python train.py --n_layer=12 --n_head=2 --bias="qkv" --doc_mask=false --train_tokens=250300000 --steps=7639
MLP neurons of a small language model. Each row is named by its layer, matrix (gate and up: input weights; down: output weights) and neuron, and shows model dimensions 0-159. Each number is 500 + 25 x the weight over its row's rms, rounded and kept within 0 to 999. Numbers have three digits each. A neuron's up and down rows have the sign that makes its largest values positive.
After each neuron's rows, "fires on" lists the tokens most often at its 100 highest values on Wikipedia text that the model never trained on. A number after a token or word is its count.

L3.gate390:526479539535506520533529492468484507505507494484525475500448518508509511476441476497479465513493478499546475497502519504510484501510512516501494478524512505474499452491475469527535523553500507502509502455518547508491541499510540472439462512495596543489491514523536500496502497509520476503520512550465510482554532500491518454474491507467507514497481478547456510484493521461518518515502476479513549535532503504491521510493506495485536492467483501483463533506498499481522515531517484
L3.up390:494479476507473515474525489501473496494473455533518509525464501515451463514470490520530506484516500499513541515510457493464486532513493501487511484505474490508506530572520448497520476517449508452506507541514536515496493471534463503507499473494512528504521494477555513467503544529488501511455506543515494481529494491528489515484483494502486475540486488483476497447519492470476488460509417514482490502523495535519553533495511514548509462528476494495502529522540479499489494533530499
L3.down390:509539532504490525539500492505531465495489541529531473526486497497563506475546487521510504510530493540449537468513516486518519486526486492517494461468528552512484508509507533471490510475494501488498498541493470480521518525514483526560490553514487500521540508509455526537517478526460502487526504454489442478551512530500477501496499504469508497459473476513497490482484468510479490520492443495485507485511471481528489497490480495467463523512522489458481528540459524500501463538486513
fires on: "ign" 24, "ent" 16, "nd" 8, "anc" 7, "ic" 6, "ip" 6

L3.gate128:540481508480513499535495469470506470481487492510455511497511467506509534465497545476445523511471515498516482505512518522514462519497493461505532504495506466482499512475517476522450487505495511511534459501479498478508489529468534524512514518496522499532529504534527517519451551488518502531503468493506524526535435490455496479519520461501474479537523475468450514561525467477498509485555486498503528476508541453470484523527462494478486504506521478487503512474492469544479455494486501
L3.up128:480475478510475477521496498526530499501525506530480488449463536497485510494465488466488488542495535533467484502489464498466452494456527506514523520456508506514449510493514496466474503534499540484508493514516479527529529489507482525494518509556487515474494480504482522487465522468519516531476501462489486522532529504478559515551523509514512468521542481488499492542495488440513526493465462498510528562481503498547486496498539496493497497499465519509493472456500494502457502556505461
L3.down128:457510534503522508476495480530442539523543468488490496485501480533520493497533522514491497505494514506504487460508482504514486512464493497482523476532534517516458544529508478451519527484544505470514502477453496510466493485486510501507506501442516545536530466528461532483482487496511506527482507478511537531483474494487532521499508470491477479520529495490477462501508550486452499500550466504475488477455540477478476519500469499529487510471510498436495472523530492507476522437466494
fires on: "est" 74, "er" 20

L4.gate395:546468503509493459485470496475491497521486500528537484519518522492522492491491466507472505485538525488487468492528511494494528469498511514520495501521454522527447515461512486490535466483501485515528476460492488533480497510523491501508527494512521480513545464527490467463539563480503506497494511448487486508502516540490531478525477500563446535482523469534488460513488459535524471492512493469469499503487491518509474540464488490480543550507471544517521526459485533484463495525504468
L4.up395:501495521475535491512474446492539513577522486535529492492509513460482556495539473468507519522451506503446481511543482491448528481521495519495495528508507505498535483500483487512499502478495472498497537495492511501552510501526483563539519552525525493501477514509498481511512503517506547466513530519524500511503571517489495526470480537522506481508532473494498476529508509463525459507493526507488511542528493495495472514491500471459449492488471467514486501494549485502525492506532514
L4.down395:521547544476460551529505484481478477489513499503490469476493536507504455521457472489487506493485522489507448489506491514499519493558454496481559512507486478555502518508472506459519464527500500496510546509468480516534530485469566476490506507494496496557449496483508472505564479515513474480481496538523518549503488521445507520489551494488472516514546481488494519511474505515482468508508529515504501508505502514501496507470523510519509491503489478505518498509510477515488446472552497
fires on: "ol" 22, "ter" 15, "ial" 10, "ational" 7, " National" 6, "one" 5

L7.gate107:534511490526496472504501502472505514483516525519478514479461427506486531509470530493480466485538518484478501521494553499459525487486466529526482449541484530512499497482473485556511516490470480516471483471518483460488532461547490455543523552466501500478492518507502498476525490471536481532492513493454496484496502542499520466564504526493532454516514493529493494483488530483457491519493487522537528497452507539505537500511536518475515481525509494468487511483512510505502463503522495
L7.up107:497542502515523497500517535483464501512512465511473442535511539510521540513471520507478509493473467487510535508494489530472533513510463486513515536499525485493502474445497492472503521450506501469495495460508511460435474506494475503473469463520510539470498496494520499473455494509500547516479471470539484460483510507502529495473511478446511522470493503526502503520484498494432520470469460472520491527512520516532523548534483506559506521501478503515493489489511499453543489506534525
L7.down107:509485513525516505518473464450454462485459481479499508435485482469554523504468493493480512529477531514481517487524482480501471478486506495517514481537501482505521505483467469502543496486536513534472500520468511483494481531484518514512484474478509495495482512471501503515465507518513440471513525494488514478515493494507491476530477475505507494535479550434507534476487477493514491468531537525504545458490490518497439503490480456479488513490522487504442531490510458569517524504492458
fires on: "e" 19, "es" 19, ":" 8, " appear" 7, " to" 7

L4.gate344:535491455466529474492503477512476469541479467494518488524498495524514498525524531545489504484462483524489525512478521471467452514467472509507500452464524509502474526487493465511485484463522511466517503461518484486512526492510465465517508460516470494517511457536524484468562546543517531518525492489513463484529511531471500511514438526517500504485492475523512452492511466490505455503548482552479536513489472507513501523482497499485516509502473485530487532452507544489473510521508482
L4.up344:534512491477523544506481465514516459498462473473489484463499521492480464546475502508460494501470501494523516510513491486486477485450517506473465470472535516529537481494449469476490572476499503483476527490495523470471504493523534521541524481484462543479487480530543505474516470474511498468525493522518516529544477473475528477521489525478470471501519499481510513508520467464494508488512483506527480536421491499503516502466494533482493520524478503474527511473532546464474515497519508
L4.down344:475531463490492485463509536515495512511542510485507489553515546503475509485511503546474529466503513485513473504507568512462504504530495449455506514489467530490563510494529474467489485489509489515495509469468518520492445557508496502525535531494482498508490516527506499495536547504501528476523472486468510545482480516494482516515476518485486494500499485496517541488528479507534504505496518458488492498536497509503514562464468474479539519515498483506457473484472446455527503521526462
fires on: "ing" 44, "ial" 24, "inal" 12, "ational" 6, "ed" 4

L5.gate301:492500441497529493523490497508560482512508525482493494523510486517494526497511538527520544492489481511477544517499531469508496498490532471473502485465502517470498509505506506488512502491510499501475522498561508498481497508540534483474452495528486495525482491459537479486516494511525498526481525460521479549476543551517474533516481510508515449496481516508520491518447499550495489479495473488539544484534521480500510445556562511470463510541510503518475478501485483527521453487484548
L5.up301:538520481496462515525501463516473488536500541503479494490532502531515515495508476522506489501511498500518464552509496484551484491466529527530480477534482507531531495530488527474490505482489457490472501539459465487522484501512474445517523464514494545462504477497524456539463530468481484445490506463464521509541511493486493487531504502499508514486508481480532462470488471467532519456449463501531499560476488490506482508520497473496476487482517501507453443493482503509471526534503519
L5.down301:512483468476467512529491482508540468517482502476508495469477501531485501501512537487523513510531489533502562497456510496512497515498530505487489548526527477520489500477502524502453499448506532496471521521508467498502499535447511518545512506472512543500487546475488516474481453500484491526478514468525517475525532489512479528468432495518545502509511533514492437501446512548515516470498520493517516539526542522482548523515494539528484514519497470481512514488528496486487461529496530
fires on: "ul" 28, "id" 24, "rid" 19, "ir" 12, "ad" 8

L7.gate318:538470538482514521494487476463508471456487522505483523526528503520518510467442528536554474489507484509522505486494480497512476454536481485527504506497424492480521519440524518506485531508503509486484486474520500516481512523541524483513492492480481473532518469541525479530486451505525473505497501490498500483470501558526490524477533478530510508477441473468536493527475480510542504494470490479478517482470476510475487533471510496531468462549476502496480498485451529472521494493495476
L7.up318:493526556491501498513469500484467481515489500513485466539523505528482514557510526485492486521520503498537491501534491510492546460534538505481492453475514476532500535472550490520477480491531498491497527508465505498492485507555558503533472497494462505515521469508509488517465473461520490472496496523488503507505487489498455491489534465493503518511488492487497492533485470481427461484482455519529529454541472516481511487503484492511518511530547542495519513502478518488446508470447545
L7.down318:460505510469551504496479513482488508506503521496538513519466494527513527501504492487493518531505525498485524488462483505478517508537513537522538512544519513472470518503507499428500524556487469507539520518507503489509504490458492519528499507497493534505510484487487484470467542465458495485495482540509539535460500495486520490513471548517534469483495529504478462515522530487510475453562567528514514525499514476499532481476488495531543507499527488532518547428527510513499524498516492
fires on: "S" 38, "B" 18, "R" 14, "K" 6, "N" 5

L5.gate204:477502513521535494517510502494509475462473454512538511521532517492499545486469549478521496521508514507482509503486533477559508552513523545549544529533512527517483503482514487498451502502514502500526548487492519526505455470489527504522482524526526533539516485478437454503495513472496497475478547460499498513471524468485509511463530492500482502498510456512500513496516506490500518467533483538502535523526492481490507533511485498530474529502462513531490512497507467564553510530529513
L5.up204:489501522484472482481521505545499468509573522527523484510498464533548506512489502535528497536517522493541477526488512502511513454489520518465522504520502533479454513489548532469518522512456484490537473497490535515503494514453479510505498491530574524483506489480515505476461536495492499537480528524501520497524501494497480475508448490495502466511482489487503486515530523506496521474490517493509517454490516531490534486495469489482531492516501501585540503446505528495505522528521560
L5.down204:498497492468505506528449507483486531509527536520539549521502487487520473479499471500478502497520506510506509503533462522489529484502511478480479503424502513535505522508493480488542517535495495493484478506446511435532513536525494512489477474488495508489483461510505524532530541552533493517486548486493493531490497533531507463529510469476508473516475501458496458472521523473486480488537475459523503497520481485550525497437486514499533479489495514542514537502510484485457456495535524
fires on: "e" 15, "our" 10, "x" 10, "ud" 8, "ess" 7, "ative" 7

L3.gate396:504493512483481513523522460491491503498467498520453481462525493508503508488512513481508537485463478513505479483462530468547486502505467484514505503482497511502537509494465489491492500486493491477501516490514540470499500475492519415525479521516491489530514494489460512495480469483490483495489474464486512514484523536484540446523529481463494499533494499474495511489517480438474531486549525547484491512482492483514499562519484491520467553523495469466515486475538425479485426478486476
L3.up396:472484470479496531514509514494524485499511505539483496489497512511495536491493496482494530537522508516438482526503505485461473511460469546490515512490522495494474497477546440504456505523550525463504474459507478492520516492523490489495482419527524464510500490520450483531528530511513464475508506470558498493544488486504477482480480515505528493517462535493469536495485527534516515499528493456494503506479510504530518544452508481527469491524454532514492512527500466478490544537501522
L3.down396:449468521547529440509521520510477523497509497491450482437502478542491499481520479482487504466529484499512481485491505542465521488513561498477515472506518472498504515448473508494500506472540495514533472464499517489513497499477480484542539490513488529480493467480512449490485482497481551480503535462537480550492489491509495496475525466492508474449501499507492458503506541479493495493494489486515480463494521512522490534516517517458482508517451472482535511553534463477520471472514501
fires on: "aw" 13, "em" 12, "ment" 10, "est" 10, "ings" 9, "ther" 9

L4.gate441:515492509559534486501490511442493514510503514507534516523476527525482463462512514480517505474477510494453462487549499494486505501506493538486477466465496445505486519499492531510515506440470481481502511472473505517483523514453524461519514534499526485505485511487499463490514503490482542514481536506531486508465508492483518504497518486468481511508528529451522473565454465513474468528557511534471512462499521507498522501514519482551504505495475515522488472501530501494486423471527471
L4.up441:455483496517460526510468471513471506490500505480507505482546476497551477530495530501533493496497495490479491464487493485504473500503517471458504541510492479526488470488517472499518494546481496549509460490512521491498522485498543498486571418503485488534489452519461476484500459521530502527509493475518489523465527513562492481527497500494543482514513483466484522497475505501512495541475514441513476458498502530496485476467541503502528482497483523476496451487509479444517482461509503
L4.down441:488530515488509468474465526445454541480542495565486550513467507491469473511491509484543479499516459494521514494505490521485520474510539499487519476558523499525518492517486504477529466520490484505477521484525496505527486514473500507536528496472488521445480488481430500537516496534508473532464450486522485489475497508523462513530475529542511521496491520483514486493533508507535478525525502483494511509550506474502481454495516514472492501518528537483497471505546493501515517445504545
fires on: "a" 54, "um" 16, "ame" 11, "ena" 6

L9.gate86:554469506488493548501505493503466513491523499506520533522481485509481520513514495479505481489535499507526498534503480516481484502502484469549522491520475510509541457535454501550537509499458523543458493505503497484489494508461514488471459494522467482517526492484476468500443514515474479519499525530488539505488474527466505454542513496492529490483515523527491454479535485480508465488507517473556494495495486476496500517512502527488560529516537477524489557464537478508509532461482444
L9.up86:487528505474518539497494519469515520526508543513469536496462529475518524536488525502497464505461477549509444492507495517494529501531483529493526511493493510515502508448484547488503478478500478493513502503529481512469498521506525482545549534483529545541525521529486521529501455544545505486481529464491516539527500537468513478502512533518482522508501503494446527469534466526499458461539487479475492511497509483546527501518520491491508499513547509464493512465487471527484516537487540
L9.down86:494563492514470524509467494535478463501508494493494481496476549514501500526500488506493499494473474482525494500510493453533515502537464516481495502463488500454527514503550490484537551541496533524480527521489496487472534476513517483504477453557500514552544504485490507523503501502489514486503495514535469494476502520503488465502486437480506520478541480491490440519518416495467516507485453518530478456515503511497499519564510486479491488475479500533520509511484498473471459489493506
fires on: "g" 22, "B" 15, " f" 15, "T" 6, " se" 5, " c" 5

L7.gate177:511454488531525509534502483463514484482497534509493496522525495480516517492445509526485468477501487510504520484485474490512543486496555516515536476461489508537536518453471473511468503532525467538499477487506452494488532534501481502484490475490515499544487483470502465530516464495444529535507479525465486511474473517467521513488499533511496491522505517495423480519532480502485485497514510515469468480505464499534513544504466462485479543522459510507512494467554477520442489509501486
L7.up177:489483468504513540456495467478469491557493522490514484471513481520484504519468464508498525507529478475527471490526464510487528487507520473507512494479502462530545534476526469499538466498495504483524494503474489494440479502449478523473473546501524483508512536506503479524515473482474522485475479449515553522487508488480507541462522544516476500510566523524505498518510496514442500544549528494469487505468497468509478527484525478478471480540491474490498561520490494490502475488505482
L7.down177:471460464525509500472445558491475535499501491487502492502512505489466503486461486507459548538525509482518451500480471478502515511499509513527510515481479508511480495486502479497522500473500517512514506544478464525471497507521514457460499530469529520527507492469496550510492511499487554525473474497516516478518509519508491514538525494525511496464481488545546530499511541489523521514515517489490481445511481473528479547451516490519527438479495547530507490550482506533561494510485529
fires on: " and" 23, "ch" 19, " col" 14, "ib" 9, "emb" 8

L5.gate192:528448484519474500507479495511507459488490497553493515492507517498502510479481524449508512526524512522471538491506494536559541496528480504505520516475532506517485512502501502483501480471491501515479517488502527501475517501491518474474537480533466533545568500526502484450509475494500504528472501465512483508504476518465481473495472505520481506521487505483524476491456466522531489522511503532482484460499524478510571492484515525589473466535470506467534522516502527495454520489469546
L5.up192:467510518525496490486512510530544467486526509520488495484523543499494515521502496542530484531511516475551534508541508492547504523513490470517444514494526498524490494501501489504545510465492481539478512496493498509500490525495441475502503503545478506512523487552552527520463490490485467493476527427473508482484458511488513467526525499472525501501486488515512496488481492495511510498504520566458494523458492499506474468531501544520467520475506546508510537461473485465462501442495465
L5.down192:511487501511502461473492529495504501467477516459473557546536498486432435476526473467475516483472512502494505487497483519499469483527521546483509519535522491463484499473485538488496488516476478505501466498486489493503503469493475529497482528510494516512526527488477506506470473454506486534537493503504516488507527531516542487508477489501537538529515470512498596527522490546485473530491510507497503466501499531491461459467462505519490509537507490489432493523487481480474489491532486
fires on: "ly" 48, " will" 15, "es" 10, "ally" 8, "ily" 5, " would" 4

L5.gate182:507512488518491480574484553492489510472488500500512467499521533470538505503496518491480499542434498538486486438486506468454499501485459498493526421475511509529514494466509515471485502518535474523525510494524486505493558521472450507498469515517543524531477503534484515474460490503516496475486513509482516488491510516499524506505480502509536475504497464497491524539461528511474540538508503502470568530461488511548492526465487468501512525491500483499489506468498494516482461494500505
L5.up182:480530495465510499470482539511476473535477504489467482500496478512507529533479476494527513532482544504513493465536494501503520499466528480514480486528535478549502491522477515509479484483532484453491517509535482483543518537470475548461552517508475483511497492477513514462499505459477485471469470494492501514492476525478537466525438513485512503459486543471501493503511497470509487524463495459526456547512520495487486540499482466466536497498534514459488492520487501545502491504571470
L5.down182:521507487517487487485517538513485502494523450464538510486528506514482463531485563497478507504525500470474528497492483496516509488498487477493474522510494537472497471475546516508500493451472460484502539481528457497508492457525515505543474524446453518478545461489506500509497481503495486511502518496510461502497496465509491552517443460558527461474511519489503465505509513517468464491519498544497514485515507513509484479541510540517539480477481465553521478532525478504479552508508522
fires on: " al" 46, " Port" 23, " port" 8, "–" 8, "ate" 7

L7.gate170:567523478500494516502524456469517503471497517474518510525477484478549495492500467533473500481449510489504559514529500494535509461485499499509469522485535550507478528539520497486541486455508462501477510497507474534509532514520543519482500540475505517514488477513546485521535521495480529488498524514503483516499497492508475509520487508506423490498533480486512513521463484521462450508539458501438499522506505541481482476530519491480471529490476515534516534534543511494499491490526472
L7.up170:535515470518487487497510547490519460507499462480491468520467482532499480518479488544504484537476488455496458510503499473478476536454485494520496498508530516519541443477517506476484509496487501530516546545511475500528456524507490498505496499534524517530502500483518497500501460539517471535536511473507506511485503518524516477513460532548455501537488503486538539502522540493511505470492508501497519480542472496499465541521474529532526510506505543496484466465543474530519470511573513
L7.down170:498469512490474549426447479489504509482527509540513525505457520494489510481494506490496486516502430505490488514473487504491484475527497492467539482482498515514490518458438487487468524528491487494502501514501472492494516488474482525542493494505431498489451486519486500503532552462509473486532498521473497497485551458463470458540532455475511454510496479481447515491488485486523504505451514486490468498507529500462455503480530500467507482494508477476514487525465502526486490478492492
fires on: "a" 53, "ium" 5

L9.gate211:480476492486518544520504497526502502475471476475511498490500503517501506459482469448501455510526485484509490539499471543504462499547473478515471508493482523515524478499508466560476530510505515532479489525519514466547528456492486515480479445497523471506502495529520426413468510552521497474487477531491516478493494504497489485534495477473509511462479476503478500480494501509526509481506507487473582510488532517545492488511495522467496494495495473538470518501506507501505497507520447
L9.up211:510517463498485525501483491488486553494467503532455502515499532496463498508459491504518452489496449517484492527501474485534499532512485490525484477472446571531480495529535503527479473474506487508509498493523515556484479553502504531551470542517465475509495511511479482480504490490521489466501509522533526511514508461522492477516487472518504496480502522487483506519492538457500504510505487533564469496540460452524467534507530508506514506513460470526489510513484444479481489485464463
L9.down211:501472534478500533506487457524499509511509501491509466537463491484483538469486518494453468534494512562496449470516531518519524505489492498523506475492511506510550512483489461479524493491476544485521500493503489510582489453473483488486469525449503507555482510473488468447511485483511489492563493504523502491509477492486478537526544516510491465533499512474520485466530528508498478506466512507514510499484509467537506492466455497458488492510474479518512465540477506456493479471494463
fires on: "ic" 22, "qu" 15, "w" 14, "ent" 7, "in" 7, " F" 5

L4.gate38:501498547505467470525514517533515511529467493535509517489473486470541507500478488492491489503494483499553483489540488503522546517515480481506523479492505461496471487524514464528553493533514523467552499465534517529486495451529499499483524524483504465492526517503498520464508500482513483527489511490478464555484523518492470470521521495465490466454474518528452506477489440511475480490539536521516467509492550490532528482528533550488479524537481545517529517508480520502456483505488503
L4.up38:466528476476480493523506480472505473477504504543470519435548521499458536483495487507516481493529494523548467450526505505478484513498538501498488484464518493469503529543519521496519520519476500516499520523488495515499469543470480483521516501511540473548515486564543478458490507471470484479498470513512484558538503508482514513489519541530504528455507504521486459462504530505524495494502508506526498508517457513501487470497519521483519431532505519545453526498480501539519495487483494
L4.down38:498478464505483523487435521473498493510560508544504511517489490493468524461480504483506553491457482508529497490539490511517486527509530532508519533537522456517493492476486477487501527508466520506525487500526509520460487506509470494470538496498445512525532531490511473515489529519516491522433550509517494484550522523494507458535481508516493545534467537477518521523486482515542481469529470492498496509478523523493493495482535563511504502512483522490473512517477479485504518535536447
fires on: " am" 32, " Am" 22, "ly" 12, " Ab" 7, "ily" 5, "ively" 5

L9.gate66:491540461467514478481459479460489515529504503523510517488479510486477526498492530505503474485485504499490468477515518516494487510480494472591509479477471455519475468540515516501486500482472494465498448517498478507499456507497459482433458471517487472507469486515496497521515433470467464501492506500492517449531488522481529498498502505525482507507471431508455506519496545535482485541521448541514469498495513495465539463496519518471489483503501469509485509513526523515514512495503503
L9.up66:534520462492483493461491468505489504459537501498488526530527508515449509491491509480493472509469477492487503479495483510501522525487484480544505475492521513476509573527502543512557473503512508504463531488474494552447455523494447505456477461514508460529532475530513493489478465483503473492489491520536484441514508463514501501520519489507456554524477519478506504505490516521477463503510498540517528498507494513501537532526519536523476500460509518474497488471554488483532500492522536
L9.down66:523471482493489479474522455497501527503494475561476455538501477514516491483492526538496482521499501467500521494524451460497519554480535506531521531533499492495506507510503527515529525477512526524514477524458496519448499480492481498536503513499488486531486491533489521478489510511552482506545486509474523510473534523454489508499513488493526505472452516498537499527502440509518494495556477468494543494524488518508443473488499524525531513459502472488544519489480517512551439517513481
fires on: " where" 23, " is" 23, "," 8, " which" 7, "ack" 5

L3.gate374:485476476480476499537510527503491484483496571460512520517439511499507526528510546488499495529480455497522487480468528519492487473495558505497513522482505466455502537496470470542527501496476494443504498508528483534482519495499466486464516484457513489493502553503513488499484510514504501459513559537539488427508534529514511472530464440492507507490543464500508507451530512516494504514530495485527503535483509491453486502505486489502534506488522495485492498516491486512498454538504501
L3.up374:495520482532481500544468461521494537492518478484485508480491505522543530482505521529478465471479477535508503503502514518498527483504482521512564481490550465498519532482537468499470507498453490497498501521537552515521457508522489496486500507470485495474517507522521547518481430491472534474535561497500527509532483532522487510520516504481473527541504487482482499519491542464535474542511511493523478522538520470499426521480496503524503540489503495492514525530498515515494461484527462
L3.down374:456486471539507532429486465539512478524500514489483524516492502464502494501485471521515502459507513529501504484472514489520473462516443521490494517550482481486509529540500531474498484518494482506519526495501487522512526460531476523471476494512483554496504495483491532441468498501495531489491434505501514528485495483506486532528493506492518530537497523510491542532517501485451494455478485510511521485462502496490476506435480488488483470517520466488522499519458459576484473484528495
fires on: " at" 31, "\n\n" 25, "ur" 10, "2" 6, " from" 5, "all" 4

L9.gate108:472489512518521488550503485501497496474494476456520552515504508457505520455501535542531461512459478509450530507488493494496516530480537530510550436482513501488493528522489513480495515486457490485492469515519535559518498518509497494442487517499532493547503468519502491499479548510495479515523504503525516527461487512508527497505466499513505484544485502522435507492520501495484485499558542521478534522517499464494534514532519513506510488481491518493481494537532486451484514525557516
L9.up108:482496524532478519518510496516481489494525447504512466494458526503482515494489495543482468522511498496467483490471582501512485476501504542512493480482493488486474516537479512556516528470462470478531550527457500483516502470486502447532504530526500549490485496514511521548481514481493504512500505499503514517446503502491529515508494478485477520492497490498484508518533523484475529509552530514542492504504532481514458530530491499558516548504436479485478529425507478487494498491501525
L9.down108:516513501490502532529483484523493469492462521503518554481525485496481523533508470482519484527503532533505507530479501501503503518525489537488500513487525488486512459520518466479553531496488489473484503479505491501531503517502507507492501561536520507501456507512494550507525526503504472485507476515495471485473534492489503531496565504463511510497485523488553540499515523508507544465561505489474500503524527554553524426486492530482525478531475446497526473495552470524526465495518479
fires on: "ant" 26, "ent" 18, "et" 7, "x" 5, "our" 5

L5.gate331:498514471521506502530483536486527524499506504478499519513519503466516517512513524502469490505504496545530490486540471464517554475507525485512504495513515518499467466509540507503477477529546503520507508514500450487489523482541431459501499521482497431481507477540540523505518504475493481510471535507499501467488488499528457477509484496552514439455534526476549477498516487528501481524549500522503474467532526524521513508428510505537488518516484485487492522493528519503499451472514473
L5.up331:516519501559511535489482490452486495453500487489518483488511474520495492494476531515495487448498481540462513509491458498491500523468493517503527515533534468478509470519490526521509500490524482502529497441490531506445536490528523514532527538515503503558516550495470477489478530546483482490523509517442509472462510526484475545497518485505494517495529505439492477504503493507523505465527482463529490495491453515511516532485530485481458461457499532480523464477493516524506513518485545
L5.down331:498522458510508490516504501542522472467484515503482458492542505492508558505522495501505536504476484526470504491514510456483474468500526492516483462475497468478533474490507500452470522484507525525513511519465489517455511511496471511478487515535466517507542540527519478451508477471511468476489488476541496498505487557551480485540504440500555471509519501452534477542512480513544444508510506530465486531510495493492534477508496492476492485465471516500513471525520502492524508550507524
fires on: " E" 97

L9.gate290:485510497502452500489538485501535479491474526421487491498524502506504557504483507502480492488535437527505524475493497478532498488535483518530512496512516507550495505531509530546511530543544505487492458524513489468488467476511473527536521480515538433518510538499530516498511497489486441495480477516473500502507479544501481485539523446493533538511526505476519466490483512490528468510553505495521493536511491524472493518481503519503515499518484450480533514504523543531510492529502515
L9.up290:560511540538520481463493515512525505464466488478516490500521502516508445518486529498523513505491504503480509465520507526504504481480489558522490482500466458525543528529523505498510500496486487511529479544461550510501538496498487476522555496492480493535510520487542497499456496529541467495449486478517518503504461502416511465490482518504479525469474490499514494463483509470538477527504506490494544525477476542516529494466520529463484506487544496516496506514493441497508493490524528
L9.down290:479493503516507465551514529521484527521511480499460434465545470470487496498558459518524513534481460511491514508478522497507501518506468490517532480527508491469568514481484482468498507481487497494519514466541462500473468505555499503472498474484534525523531510497517500488528486451512520492464522481510508537455501531501478489494505534485495480476578525441525528504495496484518507466543482464474507453491496454481502507511479506498477493468516511501493467500468518507495493530511493
fires on: " E" 71, " dis" 6, "it" 5

L5.gate276:541511451511473444500530515494469483536547493461459517499496466497501517515507526511479490488476506504509529500510490492469509528508474515465494472543481527525442494532541467476518484512488525518509519485497506450526499520488488493537514456510516531498518473473511518513451485544490460482479523486443460506495456524486510491506491498479471464523502492518474508474456551508528518516490456499504500532489531476494545477492520520514534464485475486542535534499515492459511514505545522
L5.up276:505519470467521465484544488572533481489541498462502495505533492465501531484540502530524511499504503444489456475486471539505538477516512455480487484536514494556493504515500542493515467478533494496540473534520510508524492499466499516507473472551473505484477468483559507470475488474449498477462510472519509506531489495518511518487502459481460482500480477515437522501493536506534473527502510500520486478479500488482509490467514488494497482480466495519511452497511479532511489508491451
L5.down276:492488500545496526517477499472451505520505502515499496499509516507519474544494559532502530502472496510472523563506523477481501465480497510566547537554501510499512513473482509497546452523501496485510531521498475481506461518487509513491486505495505470467531494471497506518458464538531472506519484518495489494491482462467465509527505483505477507508519542488478454476508497506490563494509483442500486528511528482520504484548526478520493530494512509530475523490507479540492501444516569
fires on: " Port" 23, "rib" 17, " port" 11, "emb" 8, "b" 7, "ir" 6

L9.gate444:473480479495492552501485506521492443518497493518473484451491490458527480489491541487487460516504478472508461523491494447542471493477515449498549556531507519508493519500489569509463494504501501502498478488483474478531475512537481525525505489496479498521483543489504468468525474519524461449524497472499484488486510491518454504524515422531488498476504486510490458455493493489467512518520499522463514499487514469512451472492538514493439511510486526504511481509490502523470501480521513
L9.up444:489487513486498522495494448552496510551480487545454495493508497511502514492510497495495519542483498525508516476468523532504518496456485504473487448480523479505486551517508450456478509513458482522471457519490485526462484534464531508530466471497503523517544532486510452505548503468493456487508513467505493512523563475510503474509517476517519504528518539511496490570493513485516512470457523523486518496512520477497514493457511492552502518503494509510501470484555497482468506504545508
L9.down444:484500512488513516491471525500545525501489459481477552483481507495491484493519527505472478493472502456492485523493491514498518531500508497451492503473494540519434533471502544483498466467494501489457463485503539481492521521488494534507509525556512501554496464534545537516510493510558502513468487478519509506532477541502468445479492562518496545469503527493489527509488523478496523482497490469519474486524530514526516490465514442491486490512485532495468493483504524516476486523531442
fires on: "t" 13, "ens" 11, "il" 10, "as" 9, "ot" 9

L3.gate275:529520524531509504490507498509489507538497531514538522488512471523499516483463500507470494485503536498540529482523494506519464503484456476449506502475483496478475467531500535531483460482526531540528511522525490467515513538441545446486494467497540543509487517512491497487527547501460515499510485519558477513538462514491497455494469506541486473511517484482471513492527490511512474471495501472507533483470497454485533468470527486537470494481461487473521499564482488486480516466490492
L3.up275:513492507538509477500550499505517512534503488494508472453504497542525518496527507486443507506458479481512517491518478524552513521518517511511502511500531469512468517507491545516505538487472510506524421525465513488528525520491497512487487501502527459464463448526512497511552519533500555569512492505484467487536471479505502536524482476469514499499533486466518475490557498493512509506502498472527525480493505501480538461491521489469492507504463486483502457482559499478476506525526466
L3.down275:513494484524473495486503523515476469511512419490480493475479506469515461499476488530511520502477490522528515508456506487498506497496506500453474520495534511477505523468481501479533471519490481522493523486467554504568511513545445516504445458468523549471494515558535505497505493557507480518517536465525493493458481498478520531509468477452487503487526528496495527510531484483529470469484518509464517505490496507517523493509474486526532504494465521524499488498492467486449502532525538
fires on: "istory" 12, " Red" 12, "ed" 11, "est" 10, " named" 9, "oc" 7

L5.gate440:499508537488474525540478444515526495514465530516520515506465494500542488428514523468507548537501484473488554519508494494476486483511479540519513488503476469514522452517485437543501527510519511499487495513466521493528501482482485514498473504495504472520532491486532507476486518465459475496537493515481507493493495558479469501508531511511541520499496475470503493553553492474533504483550518491501510488481553489521539489492542487519508527474523511535508505447486511456488487519496474
L5.up440:475469487543480530511526486465525461519506467504494488534498483490518522455499525505484546493502481486541536516480527523478438491494518524505508518488452455497482488531459485525516467485538529462498490529511507455503468546502533523512439483502473497543518453482532524510483483472494531500539464517483462520517507499498494520500472531502510479541501515524520514486518458475469490479462514516475477502502503483486486494456539468476520486520521522496477519469516465517512520532446519
L5.down440:519526501463514499499519521476524518487515456495507515527506514487489472512507543515505487496512523500535439465469531537465486475492495549504488532472523497478437563531500495525472508504483522465514517504513510548497489502505517551530475490517525529522475512533512523512503522513520528505500479509543481539507463447532528543510466498471499503489507524513505452456501485508467515505525480499482498489545518491508442491571499464482503483499547459501513481508527496535467506492489498
fires on: "er" 49, "en" 30, "ul" 12